config = dict(
    num_hidden_layers=25,
    hidden_size=192,
    num_attention_heads=3,
    num_key_value_heads=3,
    head_dim=32,
    intermediate_size=768,
    vocab_size=8192,
    hidden_act='tanh_gelu',
    norm='layernorm',
    norm_place='pre',
    norm_eps=1e-05,
    positions='learned+rope',
    rope_theta=10000.0,
    rope_fraction=1.0,
    qk_norm=False,
    attn_scale=0.177,
    bias='all',
    tie_word_embeddings=True,
    parallel_block=False,
    init='uniform',
    init_std_qkv=0.0324,
    init_std_o=0.00458,
    init_std_up=0.0324,
    init_std_down=0.00458,
    optimizer='muon_variant',
    learning_rate=0.0116,
    lr_mult_o=1.5,
    lr_mult_down=2.0,
    beta1=0.95,
    lr_head=0.00836,
    max_grad_norm=0.5,
    warmup_steps=200,
    schedule='cos',
    final_lr_fraction=0.1,
    batch_tokens=65536,
    max_seq_len=1024,
    doc_mask=True,
    train_tokens=444900000,
    max_steps=6789,
    dataset='wikipedia_en',
)
MLP neurons of a small language model. Each row is named by its layer, matrix (up: input weights) and neuron, and shows model dimensions 80-175. Each number is 200 + 40 x the weight over its row's rms, rounded and kept within 0 to 999.
Before each neuron's rows, "fires on" lists the tokens most often at its 100 highest values on Wikipedia text that the model never trained on. A number after a token or word is its count.

fires on: " and" 29, "," 29, ")," 12, " Kir" 5, " " 4, ")" 4
L13.up281,187,152,204,264,172,239,209,139,173,241,210,269,185,201,267,159,246,148,233,167,175,241,177,240,209,84,191,229,269,177,228,184,240,164,159,199,206,207,250,169,226,205,204,176,150,214,214,214,235,258,308,203,205,198,218,227,249,184,307,273,186,188,166,198,274,213,195,289,260,185,223,194,229,152,187,222,182,210,249,224,167,174,168,110,148,169,159,182,263,212,263,142,161,232,158,170

fires on: "." 24, " |" 21, "1" 7, "9" 7, "," 7, " were" 5
L7.up635,193,186,188,153,209,159,219,149,148,227,165,144,209,145,216,276,164,219,252,196,124,200,214,251,187,194,261,211,186,221,240,184,250,228,198,197,183,219,246,208,127,207,176,174,179,224,226,161,182,213,247,259,262,212,239,207,190,223,245,170,211,233,170,156,195,231,175,209,151,210,125,218,239,151,201,241,202,169,295,191,198,237,192,175,177,248,241,173,160,146,182,221,149,217,146,122

fires on: "-" 29, "hi" 8, "em" 7, "op" 6, "mi" 4, "'" 4
L8.up245,203,134,269,208,264,225,268,183,201,291,164,153,175,246,220,159,199,178,197,287,142,250,248,185,164,185,159,114,153,229,179,242,233,192,97,192,196,175,278,140,188,176,210,222,139,203,185,227,175,196,152,244,190,224,201,236,196,207,157,177,122,223,184,210,180,245,252,192,210,184,207,200,197,179,196,248,262,197,135,216,226,180,212,166,179,111,247,235,231,211,225,188,165,187,175,241

fires on: " V" 13, " p" 12, "'" 10, " pre" 6, "I" 6, " Pa" 5
L15.up481,234,166,256,169,223,197,164,166,198,222,234,201,134,210,200,221,261,203,248,197,239,223,97,244,254,247,263,303,188,161,131,169,196,270,207,246,186,233,228,179,203,197,194,190,191,176,182,181,238,198,185,134,152,137,159,243,172,232,255,203,219,155,230,183,242,217,214,243,213,208,201,217,240,235,191,155,158,218,180,141,233,94,66,209,148,247,246,183,265,210,105,163,223,180,209,237

fires on: " of" 44, ":" 10, "," 8, " number" 4, " College" 4
L18.up414,158,216,153,160,239,189,229,156,191,229,177,161,212,234,240,194,193,256,160,125,168,214,158,244,212,158,173,188,200,248,254,241,190,178,196,212,196,156,242,199,235,148,190,218,197,213,220,212,187,222,148,145,206,294,228,205,213,212,227,264,219,196,203,227,226,233,229,184,157,207,138,232,188,183,164,206,307,190,252,138,171,127,123,306,240,218,273,171,165,181,197,224,174,239,236,142

fires on: " at" 83, " for" 6
L10.up39,195,184,186,196,174,188,210,234,236,207,243,157,182,220,173,246,173,171,157,241,184,151,177,213,262,160,239,178,168,155,165,186,259,243,175,209,171,221,238,252,208,239,201,170,168,172,147,217,220,154,191,152,239,166,142,163,159,218,214,157,222,197,162,234,218,248,175,135,238,223,206,290,145,140,313,90,179,182,210,163,166,230,210,227,193,241,232,180,181,186,179,145,115,223,196,204

fires on: " to" 19, " and" 15, "," 13, " United" 5, " help" 4, " can" 4
L22.up389,197,192,100,215,145,146,209,210,238,182,208,226,205,256,194,186,163,166,240,150,290,204,183,216,97,196,212,232,297,119,218,132,150,213,175,235,146,241,263,193,130,152,198,228,254,197,226,217,216,279,259,159,254,238,137,271,163,172,178,113,188,167,220,166,182,164,183,231,177,230,143,209,186,186,171,128,254,220,184,205,175,202,205,173,288,186,127,111,239,185,239,303,207,173,173,123

fires on: "2" 24, "," 15, "6" 6, "Early" 5, " age" 5, "1" 4
L7.up18,210,219,215,171,147,170,216,182,217,210,153,146,267,157,193,221,235,263,244,147,251,201,243,257,186,162,167,150,216,198,206,206,191,98,170,302,304,218,199,250,136,152,205,113,194,194,168,146,220,139,152,217,176,223,202,210,176,201,167,160,119,257,202,247,193,162,236,186,264,145,171,225,250,161,219,219,217,221,165,172,244,220,146,220,187,192,237,252,242,189,144,200,237,233,207,175

fires on: "," 20, "al" 14, "s" 14, "or" 7, "co" 6
L8.up637,272,171,176,160,178,180,179,191,209,160,232,220,200,222,216,184,192,195,166,220,236,152,228,156,191,214,239,234,259,160,246,231,212,94,197,139,230,167,221,216,293,258,193,103,136,172,211,179,208,137,252,165,234,231,201,171,195,187,193,158,237,182,206,138,188,217,152,161,134,184,174,247,234,181,232,233,195,285,223,232,232,222,258,195,126,187,259,131,135,212,145,221,284,168,119,155

fires on: "s" 25, "is" 11, ":" 7, " used" 6, " uses" 5, " custom" 4
L8.up29,197,164,214,172,205,245,228,195,132,253,155,196,155,232,234,192,150,173,192,266,151,206,180,203,168,271,157,193,204,241,201,222,245,232,232,142,170,241,216,206,143,210,181,212,158,182,187,153,203,212,304,242,190,228,130,231,178,183,158,146,174,221,224,178,230,130,213,253,163,208,216,240,277,217,189,185,179,270,197,125,218,179,171,265,197,143,213,178,134,219,200,262,225,236,176,199

fires on: "\n" 95
L22.up525,244,197,232,178,274,187,240,255,118,126,146,171,192,211,201,301,255,215,182,202,190,227,228,186,197,144,222,225,212,177,191,297,246,200,236,205,233,154,206,188,273,200,161,197,256,154,195,101,152,234,209,208,254,184,188,263,219,215,194,249,191,177,154,145,168,123,162,207,131,226,197,171,215,223,195,244,250,228,220,175,173,189,195,211,157,129,160,198,291,206,246,169,159,195,199,257

fires on: "\n" 66, " " 16, "1" 7, " Al" 4, "2" 4
L22.up536,231,181,138,157,96,152,161,214,203,189,106,162,108,213,207,255,159,215,146,220,206,262,194,226,206,185,185,217,217,245,115,200,243,142,198,214,264,198,292,241,185,125,240,186,178,198,184,194,160,161,210,261,136,189,230,205,142,185,180,153,168,222,218,189,179,193,233,228,116,182,162,166,228,166,260,223,207,202,236,95,209,213,176,226,224,205,151,207,198,189,249,186,226,167,186,166

fires on: ":" 31, "N" 23, ";" 4
L15.up402,212,268,260,199,221,224,133,223,212,226,207,222,147,251,208,168,153,176,210,172,141,193,240,208,217,238,177,195,181,168,299,235,240,250,186,177,155,270,213,230,206,142,197,116,187,228,183,134,219,202,235,160,134,265,297,191,178,214,155,162,196,207,265,164,202,166,199,211,202,227,176,256,337,150,145,175,158,212,201,123,208,252,145,232,252,212,180,135,220,173,168,191,217,179,237,242

fires on: " at" 18, " from" 8, " with" 7, " and" 7, " Bi" 7, " to" 6
L8.up49,209,131,209,215,233,167,182,196,228,213,251,147,232,268,135,229,201,140,285,256,188,169,167,194,186,162,208,161,141,172,186,145,284,237,221,203,177,205,203,222,207,167,187,227,84,205,151,170,262,152,170,144,231,205,182,195,219,193,165,155,190,153,222,220,256,212,211,151,185,232,172,234,201,236,243,219,195,201,221,275,208,206,167,137,253,230,175,141,125,169,139,230,222,189,156,247

fires on: " of" 31, " (" 7, "al" 7, " As" 5, " there" 5
L12.up585,176,201,160,113,205,184,233,195,198,199,186,211,182,269,206,214,176,220,267,143,163,230,247,255,195,236,254,214,235,166,253,237,219,152,217,125,215,136,189,202,236,239,204,134,205,214,187,186,185,156,196,235,271,211,132,231,180,255,236,186,233,136,222,199,253,219,208,166,214,228,232,197,199,208,213,135,113,198,271,169,192,220,156,200,251,233,180,222,190,150,105,253,168,243,118,286

fires on: "." 35, " this" 15, "s" 12, "c" 8, " his" 8, "1" 6
L8.up654,165,141,210,207,127,144,176,175,259,213,133,235,258,195,227,220,129,198,215,190,158,280,252,208,150,182,155,230,165,164,200,172,181,251,219,150,274,192,236,178,164,149,240,199,176,194,303,168,184,197,179,206,247,214,208,184,140,249,154,195,143,209,230,290,209,179,199,141,202,116,232,147,196,219,192,179,267,297,219,170,193,189,154,179,166,229,232,268,190,171,188,101,164,157,191,157

fires on: " of" 31, ":" 22, " by" 11, " a" 8, " in" 7, "\n" 6
L10.up188,253,235,157,183,230,118,121,168,194,177,183,237,155,193,221,252,224,264,266,164,211,218,190,276,257,197,118,187,168,221,219,236,209,169,156,189,209,254,206,239,247,190,168,113,171,202,158,159,217,190,241,174,211,196,216,236,157,206,236,228,181,254,284,243,212,238,212,294,163,192,290,199,255,240,222,175,201,178,299,138,191,204,273,202,135,189,179,137,269,162,253,243,199,202,206,172

fires on: "-" 37, "===" 17, " |" 6, "====" 5, ":" 5
L22.up116,193,295,156,291,244,200,170,198,246,182,136,197,167,229,206,197,201,143,156,204,161,254,199,172,172,179,167,177,206,145,202,190,226,228,169,181,196,247,197,253,154,237,184,199,300,229,195,183,266,161,218,117,169,266,234,171,185,140,57,200,234,174,184,164,214,205,179,297,161,226,210,127,234,156,247,239,223,157,211,162,161,149,180,211,265,281,170,208,254,208,191,205,221,191,174,239

fires on: ";" 56, " " 10, " |" 9
L8.up131,148,205,256,206,205,208,186,215,210,202,215,132,217,242,181,230,209,219,211,131,207,184,274,168,218,216,252,271,236,187,210,137,141,199,198,179,100,228,213,270,160,150,144,196,166,196,196,187,144,175,239,217,250,222,246,178,200,213,216,164,204,217,257,97,171,196,182,205,257,197,196,178,240,123,206,153,204,207,174,171,218,175,136,189,226,247,272,235,207,205,206,216,164,122,234,235

fires on: "in" 22, "0" 18, "a" 10, "ha" 8, "ul" 7
L7.up0,158,169,171,151,163,166,182,213,277,229,161,245,231,276,140,252,135,225,232,159,166,177,236,142,227,190,210,219,185,196,244,236,212,184,225,217,160,185,183,181,164,136,174,218,297,229,257,190,264,171,124,199,179,227,128,259,253,249,172,250,255,244,236,147,146,204,180,196,193,147,260,191,214,277,245,280,194,154,174,220,87,212,231,154,174,190,243,238,147,265,235,220,262,169,163,187

fires on: "." 50, "\n" 22, " |" 11, ")." 5, "1" 4
L10.up743,213,137,262,204,195,160,226,204,141,220,201,190,168,193,280,225,191,205,147,165,244,258,212,169,170,202,205,207,169,227,176,186,276,217,240,208,157,219,155,242,222,225,228,233,193,254,189,118,258,237,310,204,259,186,165,243,219,180,200,129,223,239,151,213,181,176,170,183,175,172,217,212,214,152,195,232,227,213,168,149,196,156,104,184,149,187,169,180,261,221,220,205,241,174,152,220

fires on: "i" 26, "se" 11, "e" 9, "u" 7, " following" 6, " next" 4
L15.up136,219,260,245,206,189,221,206,186,205,224,285,212,261,166,203,149,216,245,133,205,226,175,252,212,183,172,204,240,180,164,198,200,110,206,198,167,261,228,167,265,170,183,167,122,194,263,185,177,147,227,171,170,219,221,174,175,242,202,158,155,167,219,177,184,179,251,189,230,220,236,195,157,246,220,156,158,176,262,269,224,222,190,213,221,220,178,181,223,235,189,264,294,152,111,185,279

fires on: " |" 20, " of" 10, " in" 10, "0" 9, "st" 7, "==" 6
L15.up717,203,211,199,254,234,178,169,224,147,245,174,206,247,226,224,158,192,219,207,223,185,216,196,261,222,211,235,76,144,210,170,235,249,156,145,186,177,217,162,211,165,136,253,197,253,207,213,183,167,228,184,190,161,157,92,199,192,171,207,201,268,170,172,251,220,208,152,225,221,142,183,172,192,162,265,260,168,278,205,192,190,276,170,171,202,198,202,187,205,138,216,221,203,236,108,238

fires on: " as" 69, " As" 17, "As" 7
L16.up637,188,172,149,252,189,201,149,199,212,226,207,156,126,171,196,232,159,147,157,161,148,192,203,214,141,207,211,187,273,188,220,205,155,173,200,217,184,118,192,260,212,232,267,134,193,249,250,190,191,112,225,185,219,183,191,234,182,243,198,225,246,136,283,219,223,203,266,89,242,196,205,242,170,287,219,224,173,189,216,185,276,196,211,262,215,225,208,194,259,231,234,183,161,220,175,230

fires on: "1" 18, "3" 15, "2" 12, "4" 9
L19.up7,227,153,208,201,130,127,298,185,184,157,179,153,222,283,176,220,277,270,183,149,206,228,180,225,154,131,263,195,205,216,106,139,220,211,217,223,239,225,154,226,146,202,167,148,171,199,218,66,143,227,224,195,177,227,146,269,187,138,176,176,173,213,189,207,204,203,206,245,128,157,255,219,225,213,211,134,239,194,235,232,217,183,202,201,244,210,234,247,233,295,175,203,252,209,219,224

fires on: "," 39, " and" 23, " love" 9, " player" 6, "ers" 5
L8.up28,222,229,220,277,222,149,191,161,270,226,182,204,153,147,233,194,253,195,222,191,183,200,164,231,129,178,185,195,248,172,193,191,193,226,278,223,166,171,200,212,180,170,226,236,181,239,170,242,193,227,260,141,257,198,206,173,190,186,173,189,223,108,263,157,172,240,169,193,242,138,181,225,226,145,92,135,193,200,199,135,210,182,237,220,200,210,197,146,210,211,228,261,173,173,140,153

fires on: "." 23, ":" 16, "za" 7, "ra" 5, "Y" 5
L7.up298,199,284,206,181,207,183,198,177,223,212,191,256,170,175,273,195,147,216,165,184,217,233,226,261,256,188,202,241,164,113,246,195,150,201,144,224,225,168,197,217,156,212,180,198,230,281,281,189,202,191,205,195,131,284,193,185,208,182,166,151,180,162,210,186,186,179,175,178,133,246,218,198,261,251,172,199,209,257,246,171,214,217,87,243,228,129,211,257,272,218,290,192,221,141,214,276

fires on: "\n" 24, "-" 17, " children" 16, ")" 16, " is" 12
L7.up293,196,267,203,210,243,227,307,177,158,217,134,178,148,201,180,271,230,154,195,192,149,186,131,182,196,171,149,153,194,211,201,274,249,253,214,215,237,104,196,220,242,243,115,197,240,171,214,193,204,149,220,187,192,159,225,233,228,203,143,127,122,280,200,205,215,155,146,121,237,202,281,129,192,197,206,187,253,201,153,263,231,195,247,228,241,151,186,179,200,205,205,203,201,146,143,276

fires on: " |" 49, "2" 31, "," 11
L15.up442,184,150,160,174,210,172,243,177,148,248,181,103,160,255,262,227,158,234,165,276,217,201,189,224,172,164,201,179,187,248,293,195,282,139,200,218,199,228,240,148,218,264,205,197,208,212,152,198,260,252,155,164,232,241,263,240,188,226,204,175,188,265,171,199,156,264,176,225,166,242,180,111,254,154,200,200,130,184,204,164,256,165,169,291,181,215,148,197,247,152,297,179,212,216,115,166

fires on: " (" 21, " is" 14, " +" 11, "^{(" 9, "(" 8, " According" 7
L10.up622,143,220,287,153,230,225,163,179,216,163,270,162,256,228,242,232,190,168,182,207,250,211,228,195,204,262,273,202,230,249,160,171,192,202,177,215,155,247,238,156,191,163,220,261,245,253,142,184,248,163,140,237,222,279,194,237,186,182,228,173,153,172,205,187,232,204,167,183,105,234,161,209,222,244,199,180,265,276,235,139,220,166,156,206,180,143,242,210,133,237,175,259,245,251,237,171

fires on: " Ra" 33, "'" 10, " Be" 8, " Re" 7, " re" 6, " National" 4
L15.up628,211,188,163,140,207,136,178,104,244,214,211,200,192,169,219,189,182,254,158,144,182,233,182,184,174,233,174,201,172,163,171,174,233,258,236,181,205,135,158,203,193,235,176,142,209,291,234,171,176,339,188,129,227,189,183,170,204,211,182,308,191,215,253,163,192,178,234,198,237,205,226,217,141,179,234,186,262,174,162,117,192,193,181,253,187,177,249,169,223,122,207,225,231,180,213,213

fires on: "," 27, " –" 16, "é" 8, "o" 4, "-" 4
L8.up236,161,278,252,206,293,242,181,160,215,279,214,153,204,225,219,214,226,208,201,219,262,190,190,224,200,168,253,182,291,175,143,186,147,190,203,201,210,137,117,225,220,201,177,229,198,265,273,166,186,229,151,199,236,249,163,269,160,242,170,238,268,221,199,200,210,228,168,169,165,170,254,212,162,154,164,227,165,144,233,153,230,250,123,135,176,195,276,200,138,154,162,194,187,184,186,209

fires on: ":" 32, " of" 13, "′" 10, " than" 9, " are" 5
L13.up496,165,229,216,203,210,160,173,258,214,195,251,209,226,206,193,186,256,250,199,133,139,238,217,221,267,189,196,263,202,202,204,221,205,188,226,183,264,181,225,150,193,224,225,213,215,174,163,206,139,203,238,113,200,240,196,239,117,161,146,210,198,209,217,211,160,133,161,241,224,156,164,153,216,159,212,168,182,242,313,167,246,291,240,237,219,214,252,113,229,234,216,212,187,242,205,192

fires on: " is" 30, "'" 15, " In" 7, " are" 5, " Right" 4
L21.up394,147,167,177,154,219,155,180,161,177,189,203,227,219,237,308,201,276,262,209,192,269,190,279,233,140,252,175,247,242,176,162,201,254,196,175,164,242,236,217,164,210,240,216,214,170,155,157,215,177,231,198,151,193,163,161,189,165,198,188,195,216,174,146,139,198,133,260,194,142,188,158,154,162,147,235,186,154,252,182,254,243,173,199,239,198,255,239,133,230,242,237,185,160,194,163,262

fires on: "==" 28, " =" 17, ")" 10, " ==" 10, "===" 10, " as" 6
L10.up64,206,194,191,215,176,208,227,186,220,235,222,219,189,127,146,223,173,218,205,212,193,200,244,184,231,157,204,165,236,128,268,118,235,168,152,170,159,190,232,214,219,122,246,219,142,248,202,118,217,193,229,116,289,217,249,249,218,226,187,175,245,153,242,202,258,149,229,227,208,214,198,213,243,265,201,103,195,175,200,169,207,253,258,176,237,253,192,158,237,200,239,209,125,199,189,214

fires on: "0" 51, "4" 10, "2" 9, "5" 5, "3" 4
L8.up255,183,197,214,158,243,110,178,154,195,223,195,232,156,225,175,178,165,211,201,177,221,306,242,200,257,137,242,192,175,203,287,254,180,183,176,192,138,215,118,282,183,315,217,154,264,192,212,185,242,214,190,176,181,152,190,173,168,260,233,273,237,200,189,216,221,146,190,226,200,185,210,179,193,262,194,177,137,162,230,189,192,205,158,179,178,220,218,115,199,133,173,206,261,186,164,288

fires on: "\n" 33, ";" 17, ":" 16, "-" 9, "," 7, "9" 5
L7.up37,199,280,176,197,164,155,200,124,158,198,143,132,131,139,204,277,279,147,181,143,262,263,153,238,182,188,233,220,221,222,165,170,81,157,226,255,194,246,159,202,237,254,219,171,233,149,204,221,168,205,191,244,224,204,220,241,199,127,183,179,214,202,233,217,192,224,170,253,235,196,175,194,190,113,264,212,167,238,202,182,219,150,187,204,175,203,179,179,239,228,201,226,184,210,182,246

fires on: "." 29, "4" 14, "3" 8, "==" 7, "1" 6, "8" 6
L7.up744,166,190,249,170,176,150,229,216,216,219,236,170,185,226,183,205,189,250,211,143,323,313,249,119,179,144,241,179,206,200,301,212,216,187,206,192,215,229,227,188,174,150,141,173,218,273,196,189,186,261,235,167,180,209,240,156,120,270,173,248,212,118,238,256,196,222,230,185,207,200,193,161,226,203,166,135,200,170,206,147,146,203,187,162,243,193,192,153,212,208,210,217,177,233,231,193

fires on: "\n" 36, " " 19, "." 13, " |" 10, "e" 4
L9.up502,172,182,281,175,198,189,210,252,153,202,199,183,203,214,170,268,233,148,219,229,185,265,185,240,220,231,235,221,204,146,201,216,250,172,177,241,223,147,180,208,188,182,192,151,144,196,172,156,158,167,209,235,236,121,159,233,252,220,173,222,146,211,112,109,141,112,147,231,177,303,276,173,259,133,203,242,256,162,233,184,236,198,164,218,227,182,182,244,239,159,262,216,233,221,190,209

fires on: " \"" 21, "ed" 16, "s" 15, "\n" 12, " total" 5, "im" 5
L8.up274,280,232,177,258,170,189,226,187,149,242,187,189,176,201,221,188,180,153,148,157,175,206,219,153,190,192,203,213,153,199,189,213,205,182,193,222,191,218,204,178,262,256,148,179,231,195,177,205,183,223,227,164,198,199,150,297,218,291,176,210,160,178,131,199,78,134,224,210,114,207,184,184,236,290,196,193,252,200,239,78,249,202,209,189,190,164,197,200,233,241,204,202,221,255,171,179

fires on: " in" 32, " and" 20, "," 15, " an" 6, " a" 5, " or" 4
L9.up147,146,260,207,251,318,121,151,182,242,211,193,206,224,225,212,165,219,171,276,209,164,246,281,207,139,206,198,199,279,211,155,162,166,154,212,212,148,175,164,166,151,194,157,232,203,220,147,235,171,236,214,176,181,149,237,234,216,247,174,220,268,204,190,160,282,189,273,140,230,157,184,243,211,216,212,130,164,200,292,224,228,216,159,233,190,191,141,181,156,162,241,249,238,177,165,191

fires on: "\n" 100
L15.up559,134,232,204,196,206,173,239,102,170,200,191,246,205,208,208,164,186,223,257,175,218,193,158,200,212,155,234,123,192,123,183,195,208,125,271,194,234,246,212,219,255,223,110,278,227,175,120,199,174,166,178,174,187,164,226,196,178,232,222,200,140,189,177,223,194,195,205,221,249,210,165,215,236,151,234,255,178,199,265,204,265,227,244,175,258,178,205,230,184,164,281,171,194,215,252,174

fires on: "'" 82, "(" 4, "/" 4, "-" 4
L8.up652,179,189,230,217,266,230,197,124,192,239,240,190,218,222,198,248,220,247,255,186,172,236,179,202,172,186,195,182,180,218,188,179,214,169,158,194,195,244,217,147,181,190,116,194,166,177,213,138,190,211,176,129,252,249,233,289,215,208,138,187,107,211,224,193,184,323,193,153,222,239,152,208,242,140,237,229,241,233,226,179,228,161,232,200,186,229,214,239,225,265,224,162,207,182,223,160

fires on: "s" 29, "or" 9, "d" 5, "pon" 4, "uc" 4
L9.up360,273,225,126,202,220,237,225,162,190,205,228,261,119,238,185,214,157,197,154,163,192,193,269,189,179,230,241,179,177,223,218,270,254,186,184,193,139,231,247,165,251,225,186,172,187,128,232,198,202,180,184,193,210,127,192,237,216,191,217,178,234,162,179,184,181,212,196,240,157,212,162,193,184,130,274,134,232,183,240,202,239,200,208,225,118,217,119,160,162,163,261,158,281,229,182,188

fires on: "co" 17, "me" 11, " back" 8, "o" 6, "cu" 5, "é" 5
L8.up165,188,232,257,230,224,186,144,201,210,213,224,190,159,224,205,129,233,174,141,202,175,259,194,180,175,185,196,147,213,108,254,223,138,235,256,223,175,133,174,275,211,203,221,207,179,271,220,155,229,188,210,217,203,238,215,262,149,221,215,180,194,208,222,143,182,163,153,119,206,153,234,171,183,191,154,194,222,177,180,186,218,171,251,138,218,180,187,156,174,190,198,150,206,228,236,165

fires on: "." 24, "1" 14, "2" 11, "4" 9, "7" 8, "0" 5
L10.up157,156,217,160,204,235,169,144,238,203,145,240,133,196,163,248,234,158,200,212,188,254,230,255,268,199,211,206,202,249,190,258,216,179,151,211,208,217,162,168,193,181,138,245,228,204,185,153,146,178,194,245,289,245,160,152,168,215,166,220,208,149,241,202,213,118,253,209,158,169,120,200,198,267,234,262,225,185,181,228,150,266,194,169,254,191,208,221,152,203,151,243,214,196,235,264,172

fires on: "." 51, " of" 16, ":" 12, "," 7
L15.up329,202,148,211,174,139,167,174,186,239,222,184,191,205,223,194,177,288,290,138,203,188,247,219,243,155,202,239,181,210,251,169,233,211,175,199,200,177,225,179,245,176,196,264,208,214,170,224,164,123,226,153,163,259,231,241,273,228,121,181,178,219,174,190,221,135,183,192,215,239,174,164,263,175,189,322,186,178,212,238,171,245,194,198,152,187,190,235,149,244,238,177,239,182,249,205,187

fires on: "," 54, " and" 14, " &" 8, "." 4, "van" 4
L12.up19,169,188,242,126,199,180,193,172,191,245,163,257,175,148,204,182,204,160,159,133,268,199,197,204,217,151,157,184,252,178,158,185,231,168,221,171,296,189,234,262,228,217,222,185,212,197,256,205,263,124,221,186,255,197,140,203,206,241,198,236,227,137,214,133,199,204,224,231,234,255,222,198,180,166,205,235,213,187,261,248,185,242,129,138,164,206,169,51,271,202,182,235,202,205,142,169

fires on: "\n" 95
L19.up644,201,257,145,200,152,196,205,181,203,219,166,163,184,239,205,242,163,204,179,198,195,231,163,167,191,200,167,170,210,229,231,139,189,186,238,190,199,232,173,194,288,208,141,261,210,146,143,184,86,199,270,232,204,179,136,250,144,181,185,119,219,161,158,203,226,197,226,265,218,184,181,213,245,154,206,195,225,147,193,154,174,234,216,243,196,219,168,197,262,194,284,145,157,247,236,165

fires on: " of" 23, " number" 10, " age" 9, "est" 7, " length" 4, "ct" 4
L18.up506,209,201,206,211,206,174,226,139,133,152,166,265,240,170,273,231,219,255,245,160,122,265,195,218,180,224,219,223,208,183,213,242,165,234,239,109,158,123,212,215,172,187,195,254,119,208,199,231,189,257,250,243,122,246,159,234,155,165,195,211,126,243,150,254,208,252,164,237,213,150,228,238,188,133,148,168,221,255,291,139,169,174,154,310,196,219,271,208,201,208,198,212,218,165,199,170

fires on: " " 41, " University" 6, " show" 5, " Institute" 5, " B" 4
L10.up425,229,181,252,160,214,221,135,254,157,207,252,180,173,197,163,253,184,176,241,241,210,193,178,190,221,199,131,211,200,246,170,132,148,242,210,177,222,191,226,225,95,202,257,215,240,233,192,197,232,158,160,265,149,173,177,259,248,245,198,171,148,172,199,160,208,240,225,200,207,225,194,160,156,155,207,179,215,206,265,174,248,174,144,132,169,196,190,162,197,158,167,232,268,235,180,224

fires on: "2" 21, "4" 14, " " 10, "%" 10, "6" 8, "3" 7
L21.up690,182,244,283,202,112,230,176,224,227,155,151,162,181,176,156,141,256,213,227,176,173,238,249,178,216,149,162,204,209,137,222,143,159,138,269,275,218,184,252,303,196,219,148,184,131,199,183,173,255,160,155,250,238,213,205,234,189,109,157,210,184,184,179,173,224,217,184,191,156,177,215,201,192,218,216,202,145,61,210,208,200,198,195,177,264,107,211,238,292,242,244,216,174,253,196,234

fires on: "0" 24, "9" 15, " Apps" 9, " fun" 6, ";" 6, "y" 5
L7.up140,214,285,275,196,231,180,213,253,131,233,221,193,151,223,188,255,205,135,176,204,206,227,180,209,194,222,233,219,174,204,237,164,249,250,198,159,221,217,171,240,237,146,148,195,314,116,219,154,147,130,161,174,227,107,161,161,207,194,218,220,151,206,209,209,217,167,132,159,182,270,217,156,159,170,214,173,175,186,200,289,241,164,155,152,225,192,201,232,211,200,221,117,192,187,196,182

fires on: " " 32, "9" 17, "–" 9, "la" 5, "pe" 4
L9.up462,252,187,180,128,158,197,204,183,160,194,203,234,151,217,137,203,101,174,224,206,169,140,174,186,269,170,183,199,203,208,168,198,221,165,183,250,217,213,202,220,221,240,196,211,219,245,197,168,139,222,249,190,188,227,253,218,170,248,208,193,179,200,185,265,155,189,208,134,156,226,138,236,177,122,149,234,238,228,235,229,188,236,219,223,184,160,186,129,199,170,186,191,159,213,223,282

fires on: " |" 76, "li" 6, "\n" 5, " of" 4
L8.up304,271,267,181,235,203,186,108,183,159,199,152,206,194,190,167,145,155,181,212,197,166,215,189,289,283,230,217,138,178,259,212,201,212,167,132,218,206,166,189,244,146,134,250,145,174,133,156,165,133,180,162,192,183,204,159,200,181,235,180,233,207,170,170,202,158,148,216,241,223,128,240,190,288,138,181,266,203,243,196,160,202,268,237,238,193,169,180,219,260,247,235,211,212,259,218,156

fires on: "ia" 28, "y" 9, "i" 9, "e" 6
L7.up303,188,187,251,210,173,196,260,214,145,140,247,204,162,194,216,141,144,237,197,202,208,168,249,187,264,124,247,180,150,142,208,189,195,142,233,172,216,166,212,215,171,196,216,154,198,212,235,183,223,223,182,234,203,251,241,214,141,229,205,176,195,202,109,228,156,275,165,188,265,154,246,185,255,197,217,134,206,203,166,197,195,227,186,191,220,252,207,165,226,198,285,186,168,155,245,337

fires on: " |" 28, " to" 12, " as" 7, " with" 7, " of" 4, "st" 4
L10.up54,229,69,158,202,166,189,154,216,191,208,144,147,175,213,203,177,215,255,224,261,188,255,151,180,173,214,182,184,143,190,171,185,195,174,250,214,166,163,192,234,125,206,231,135,119,204,237,173,228,215,273,197,222,190,170,230,192,202,186,283,173,228,236,312,204,155,186,144,254,209,188,147,180,249,224,190,168,126,228,175,218,187,210,228,135,158,224,215,211,242,291,189,184,286,208,188

fires on: "\n" 100
L22.up615,221,213,206,175,170,145,152,310,220,205,120,229,148,154,159,157,221,243,227,218,221,231,247,216,153,191,150,173,186,287,118,227,310,184,154,202,227,206,241,198,164,188,234,172,237,171,163,98,159,230,185,212,264,170,198,257,163,120,238,169,147,185,200,156,182,121,208,173,163,289,199,140,211,212,227,260,160,211,237,220,201,183,204,250,196,235,159,211,219,258,243,141,249,156,213,259

fires on: "'" 77
L18.up623,158,151,167,151,200,152,194,153,186,182,188,214,210,214,336,178,264,249,182,208,180,246,139,263,138,225,171,271,151,204,148,185,181,191,169,193,144,176,204,143,239,195,203,149,291,224,175,134,220,246,217,143,126,100,124,261,195,249,213,232,224,194,185,200,194,257,259,274,182,188,146,242,209,213,147,195,222,199,187,197,221,130,218,203,205,211,287,181,196,161,236,164,213,275,264,252